{
  "num_key_value_heads": 4,
  "head_dim": 32,
  "hidden_act": "silu",
  "bias": "none",
  "init_std_qkv": 0.0243,
  "optimizer": "muon_variant",
  "train_tokens": 324100000
}
MLP neurons of a small language model. Each row is named by its layer, matrix (up: input weights; down: output weights) and neuron, and shows model dimensions 32-159. Each number is 128 + 32 x the weight over its row's rms, rounded and kept within 0 to 255.
After each neuron's rows, "fires after" lists the tokens most often just before its 100 highest values on Wikipedia text that the model never trained on. A number after a token or word is its count.

L8.up433 [ 95 161 141  87 102 137 139 121 128  73 130 171  53 118 159 148 103 133 106 149 109 204 123 143 123  81 135 154 134 152 103 121  84  89 114 153 117 129 102 140 179 124 145 133 136 107 138 127 145 118 163 122 140 134 155  89 127 128 138  96 126  47 140 145 130 171  95 137 111 147 109 146 122 126 155 118 156 144  88 124 112 116 126 114 100 128 111 128  87 139 124 150 137 149 152 127  83  21 181 117 113 168 133  74 132 128 255 139 139 112 100 130 113  84 138 110 129 123 158  64 120 168  87 118  93  99  80 112]
L8.down433 [143  92  46 165 140 145 131 126 121 141 120  87 136 171 101 146 144 158 104  98 160 138  81 158 110 104 133  92 157 217 156 148 147 163 162 159 123 113 130  94 148 109 106  72  85 165 166 151 120 173 138 147 149 128 143 131 144 129 110 185 139 147 105 147 103 104 136  94 146 163 116 155 137 127 102 126  93  95 113  59 132 147 154 144 185  97 193 101 159 155 129 103 154 146  76 136 188 132 135 108 103  99  87 113 130 132  77 208  85 171 133 114 210 140 144  56 139 150 126 182 132 130 145 217 115 129 122 123]
fires after: "199" 18, "olog" 7, "wi" 7, "ar" 7, "196" 6, "ak" 5

L6.up230 [185 117  99 162 171  93 152  96 121 162 106 106 168 114 140 154 122 164  99 127 146  92 167 123 149 106 103 136 122 163  76 147 102 150 120 239 118 151 176  96 154 148 145  88 115 170 150 126 137 136  82 158 164  93 126  94 137  91 180 112 165 169 191 205  70 131 112 105 142 101 150 142 135 122 218 128 138 137  99 149 109 109 111 120  90 127  93 132  85 137 128 137  85  43  47 154 160  80 143 124 136 100 112 109 114 147 150 137 158 153 145 136 131 156  94 170 106 158 164 106  71 121 108 127 167 185 103 124]
L6.down230 [148 164 103  87 179 143 164  76 120 122 151 115 171 151 148  99 153 197 158 106  60 113 117 141 145 133 115 122  67 148 113 167  75 175 129 162 123 207 145 148 181 129 130 211 192 183 139 117 169 107 153 163 123  99 124 110 132 125 182 158 135 135 140 203  91 180 122  91 154  97 143 100 152 126 142  99  76 179  99 124 144  89 162 129  98 142 117  82 122 118 156 140 145 101 180 146 102  55 116 127 123 176 161 121 161 151 178 106 154 129 161 107 166 170 169 105 111 113 139 140 114  50  98  93 158 119 125  94]
fires after: "." 28, "on " 15, "otes " 11, "; " 7, "5" 5, ", " 4

L9.up614 [156 167 130 135  85 167 139 119 117 155 170 113 167 174 117 159 100 164 125 145 144 111 105 150 113 100 169 107  87 169 175 103 153  88 111  81  76 129 106 127 139 110 173 220 109 133 150  76 214 159 143 136 115  91 157 181  99 105  90 121 109 137 109 166 134 104 133  88 125  86 147  84 121 140 118 166 156  95 153 125 101 140 120 127 118 114 148 117  92 125 192 159 116 137  97  83 125  63 143 116 104 148 105 161 105 110 216 139 126 174  70  98 143 124 103 108 133 160 153 143 134 146 212 123 129 141 135 108]
L9.down614 [115 105 159 165 170 201 105 123 140 128  95 139 116 102 113 131 128  99 112 116 175  79 146  80  90 156 150 178  82  45  72 125 112 150 118 145 179 149 146  92 159 184 123 133 163 108 166 112 105 106 156 159  90 116 105 200 133 104 121 144 146 125 109  89 105 122 147 151 161 191  94 117 169 122 104  51 121 151 139 163 130 149 126 166 130 110 157 116 170 153  89  99 128 137 186 165 143 174 116 104 146 122 104 159 160 103 105  96 154 129 173 125 139 132 173 107  97 133 112 126 152 143 152 144 144 165 155 196]
fires after: "c" 17, "s" 13, "pl" 12, "." 10, "op" 7, "Th" 6

L4.up352 [135 121 154 156 162 115 134 151 115 149  98 145 138 155  96  47 109  85 124 108 151 103  99 147  99 132 136 126  95 110  97  59 123  58 143 108 133 111 157 111 115  81 123 125  68  84 129 128 127 131 131  93 225 103 132 165 152 197 112 120 116  83 134 101  86 149 141  68 126 148 115  81  99 146 124 155 133  92 175 105 107 125 105 138 151 168  78 125  76 133 152 128 156 141 110 124  81  92 125 158 173  78 161 156 117 105 104 143 147  81 104  69 148 133 114 202 130 141 131 104 140 212 149 124 124 131 195  93]
L4.down352 [111 163  92 168  61 109 136  96 145 122 145 121 150 107 124 189 143 125 156 159 154 116 140  53 134 120  92 135 137 156  99 144  73 152 124 105  82  74 140 134 141 185 137 135  97 123  95 176  86 135 127 142 137 103 120  92 184 136 175 172 153 190 208 123 126 126  87 154 113 115 128 140 133 132 152 129 117 145 125 118 196 115 157 197 156 115 145  87 102 129 155 164 107 121 155 163 122 119 162 220 127 104 134 153 147 158  78 159 154 120 130 203  84 111 117  94 157 184 135 114 141  54 133 181 107 189  88 100]
fires after: "ab" 15, "Ind" 11, "st" 8, "om" 6, "ill" 5, "ir" 5

L2.up169 [110  67 131 169 180  99  81  78 191 173 115 122 162 100 137  85 145 143  79 187 157  78 117 117 147 117 149 132 150 151 115  82 108 115 201 119 131  54 125 156 103 121 167 130 119 114 117 179  93 145  97 110 100 156  70 138 162 124 102 162  73 152 144 169 111 120  88  86 123 119 153 159 118 178 105  99 118 149 134 163 136  96  66  91 169 157 131 141 114  61 130 178 145 102 103 120 192 176 106  90 163 164 121 105 183  82 181  96 140 137  78 139 135 156  66 158 115 142 104 152 101 154 117  91 145 138 114 118]
L2.down169 [158 136 103  85  91 107 143  69  89 131 138 144 103 100 126 195 180 124 114 148 125 167 162 142 117  54 178 154 174  77 188 103 182 123 141 110  75 108 171 131 188 122  95 154 101 113 117 123 161 151 137 137 139 106 198 165 110 139 140 121  78 156 100 102 135 117 106 136 112 103  79 114 110  93 170 119 135 158 162 116  76 124 131 161  90 161 125 115 133 151 147  96 139 192  89 105 117 108 112  91 172 168 140 102  88 135 164 110 164 118 173 129  77 132 162 139 190  88 144 148 131 116 132 176 120 142 173  96]
fires after: "." 24, "en" 9, "O" 8, "res" 6, "," 5, "H" 5

L9.up566 [112 160  79 155 134 152  89 171 170 101 136 115 128 137  90 117 154 114 123 130 133 119 154 141 139 142 137 185 123 101 128 150 156 136 138 141 145 126 133 146 132 160 144 209  91 133 123 175 135 139 108 160 135  81 184 147 129 155 159  99 122 166  58 138  90 136  85 124  79 143 185 115 178 156 164  95 178 130  72 121 202 101 149 123  65 173 124 111 136  93 127  79 109 135 116 142  97 139 159 136  68 204 187 122 138 151 132 130 132 167 148  97 145 129  94 117 153 187 119 122 133  97 149 156 135 145 151 139]
L9.down566 [122 127 148 170 134 154 150 101  91 150  71 105  95 103 109 115  87 113 135 161 187 180 129 152 137 116 104 111 117 118 126 145 126 145 183  93 120 149  88 123 129  90 156  80 168  90 101 106 135 103 160 167 171 144 100 145 153  86  77 129 112 147 149 132 155 143  88 131 128 134 117 173 132 115 116 161  96 165 181 155  48 114 118 177 149 141 163 134 111 204 114  94 170 126 147 158 190 168  98 109 130  93  92  97 108 115 152  95 164 100 159 136 109 136 149 103 109  68 142 183 172 195  93  90 151 103 106 113]
fires after: "M" 24, "m" 10, "k" 7, "is" 5, "pres" 5

L2.up608 [179  78 156 163 105 122 133  51 186 133 106  92 148 119 148 114 152 113 102 127 135 101 140 110  55 147 151 132 138 145 113 148  92 162 148  85  72 124 142 149 151  98 190  87 143 134 118 133 145 118 195 122 201 135  76  84  72  91 144 117 105 129 132 170 154  95 163 136  97 172  94 129 100 207 111 145 138 143 150 119 175  99 140 218  86 142 105 148 140  98 119 135 144 113 165 147 164 103 155 157 113  93  98 157 163  69 154 115 148  96  84 140 122 104  90 178 104 112 161 129 149 157 144 155 153 143  92 140]
L2.down608 [ 88 157  86  95 189  64 153 169  78 117  74  91  86 105  96 112 216 118 146 169 127 125  98 167 120 102 116 136 109 113 142 125 151 109 124  76 177 119 143 109 112  72  91 146 114  63 112  85 119 110 155  80 136 139 152 112 143 148 133 155 106 132 131  50 100  56 158 146 149  72 147  80 101  74 140 109 181 148 130  80  91 158  94 189 126 117 153 120 140 195  82 112 194 122 164 131 162 119 177 108 116  76 143 149  88 108 174 170 149 116  76 119 118  89 122 140 139  93 135 150 126 123 126 140 138  97 128  92]
fires after: "L" 11, "S" 11, "tr" 10, "D" 6, "x" 6, "per" 6

L9.up384 [148 109 113  94 112 126  91 134 108 182  83 114 128 155  81  94 122  98 135 147 112 114 189 154  92 134 202 190 157 175 168  99 133  89 116 169  91 151 150 140 100 196  64 176 160  60 101 142 103 146 136 120 170 124 149 118 168 138 147 161 108 100 187 152 107 117 146 151 122 124 109 137 147 170 130 138 142 155 130 118  95 183 120 124 114 152  99 104 122 140 170 119  42 150 123 140 121 158 102 107  93 106 132 161 175 141  95 150 126 155 126 108 125  64 141 173 139 128 184 134 184  83 226 106 136  76  87 163]
L9.down384 [101 182 131 168 126 172 146 172 123  75 122 121 173 174 161 168 156 169 144 109 204 101 129 130 160 121 149 136  99  92  95 201 137 147 155 128 161 155  91 131 150 114 192 103 141 197 147 135 152 123 149  84 104 114 164 143 115 100 106 142 167 133 134  98 151 149 177  79 115 139 117 122 104  66 111 117  89 104 124 133 177  82 136 102 114 144 139 165 185 158  94 158 125 144  80  89 171 128 150 104 128 125 134 115 129 133 114 164 109 123 124 148 106 130 167 118  84 179 107 124  76 117  93 115  96 236 112 143]
fires after: "–" 16, "199" 10, "196" 9, "-" 8, "0" 8, "el" 7

L4.up324 [ 87  59 158 153 129 144  56  31 123 151 137 128  81  58 151 162 116  80  75 145 205 137 144 164 105 143 107  95 183 152 165 135 161 134 131  87 123 127 115 166 173 124 147 156 113 103 133 150 109 165  95 127 135 109  96 133 110  53 157 154 114 124 143  93 175 127 165 179 109 127 215 127 131 174 164 109 152 129 126  41 103 106 154  74 133 170 103  88 110 103 112 153 113 165 145 117 135  93 170 172 164  96 175 111 140 178  86 118 174 134 103 149 147  89  94 112 170 121 118 180 144 115 118 130 164 137 132 124]
L4.down324 [163 160 150 128  30 116  97 179 144 120 127 162 213  91 146  76 140  98 127 138 112 150 126 137 128  94 113 158 133 135 111 154 143 124 175 130 123  59 141 111 108 138 120 138  80 128 118  88  97 152 157  89  86 102 143 148  47 110 131  99 100 179  90 138 130 154 110 105 139 124 115 104  84  78 187 148 161 164 107 118 147 195 123 115 103  57 157 138 136 157 108 100 137 124 139  89  98 150 133 149  78 142 121 104 158 167 141 147  96 178 114 102  68 151 121  88  90 149 151 113 139  87 137  85 156 197 151 149]
fires after: "n" 14, "Ale" 10, "N" 10, "G" 8, "He" 8, "a" 6

L4.up460 [ 50 100  89 166 173 138  84 159 102 172 150 105 125  83 176 128 136 182  75 165 154  80 159 118 164 161 119 120 130 141  75 141 100  77 175 175  78 113 137 100 127 147 141  85  63 159 117 135 141  95  93  81  80 152 131 150 119 168 130 173 123 124  87 125 173 144 136 135 122 156 201 197 194 164 151 119 137  90 144 149 138 171  90 165 154 150 107  34 137 133 104 138 116 144 177 186 117 158 117 154 161 144 148 116 138 162 115 107 111 166 141 119 124  98  73 148 116 100 168 132 119  85  61 131 157 115 184 115]
L4.down460 [163 187 168 156 109 131 140 202 102 135 140 115 176 142 105 104 103 122 139 127 135 170 110 112 148 195 181  75 104 132 191 120 145  86 124  58 140  80 157 125 150 146 180 152  89 165 212 107  99  85 120 105 122  98 134 132 132 146 143 142 113 123 115  76  40 104 167 132 181 153  97  61 155  92 142  62 181 137  94 210  93 142 116 157 166 144 114 149 100 156 141 159 121 111 135 133 121 138 147 145 116 142 177 124 132 117 139 136 126 146 108 143 103 150 117 120 166 134 172 134 131 155  95  93 149 150 113 209]
fires after: "S" 26, "s" 18, "h" 9, "P" 8, "l" 4

L2.up216 [153 132 130 136 150  60 167 158 171 141 142 152 137 131  83 137 100 109 153 131 142 142 147 123 123  77 101 169 109 147 119 207 145 140 103 179 114 121 121 109 140 144 130 120 163  80 105 129 120 127  89 137 136  49 115 156 128 171  35  82 145 114 100 100  96 202 134 148 150 162 117 145 120 175 134 123  74 151  89 129 105 151 105  98  58 138 121 105 163 113  84 178  89 138 146 135 105 150 113 154 141  91 112 145 118 175 136 157 210 120  80 103 146 103 162 128 152 220  97  98 137 115 157 113 182 131 144  96]
L2.down216 [137 134 191 108 150 114 150 173 161  93 124 116 207 115 152 149 106  84 142 185 190 109 158 136 176 103  94 130 105 178 188 149 156  98 137 176 121 108 151 108 110 105 140 107 112 129 156 113  97 145 169 103 127 108 156 120  81 131 126 101 102 166 185  83 133 122 100 126  83 167 115 106 108 154 154 127 120 185 190 217 151 135 151 165 132  99 122 191  98 149 142 151  54  88 155 119 167 139 151 151 168 142 131  96 144 159 141 141 129 119 105 125 175 148 138 128  81  98 105  97 108 192 134 113  97 118 150 206]
fires after: "d" 21, "T" 17, "tr" 10, "D" 10, "ex" 6, "6" 6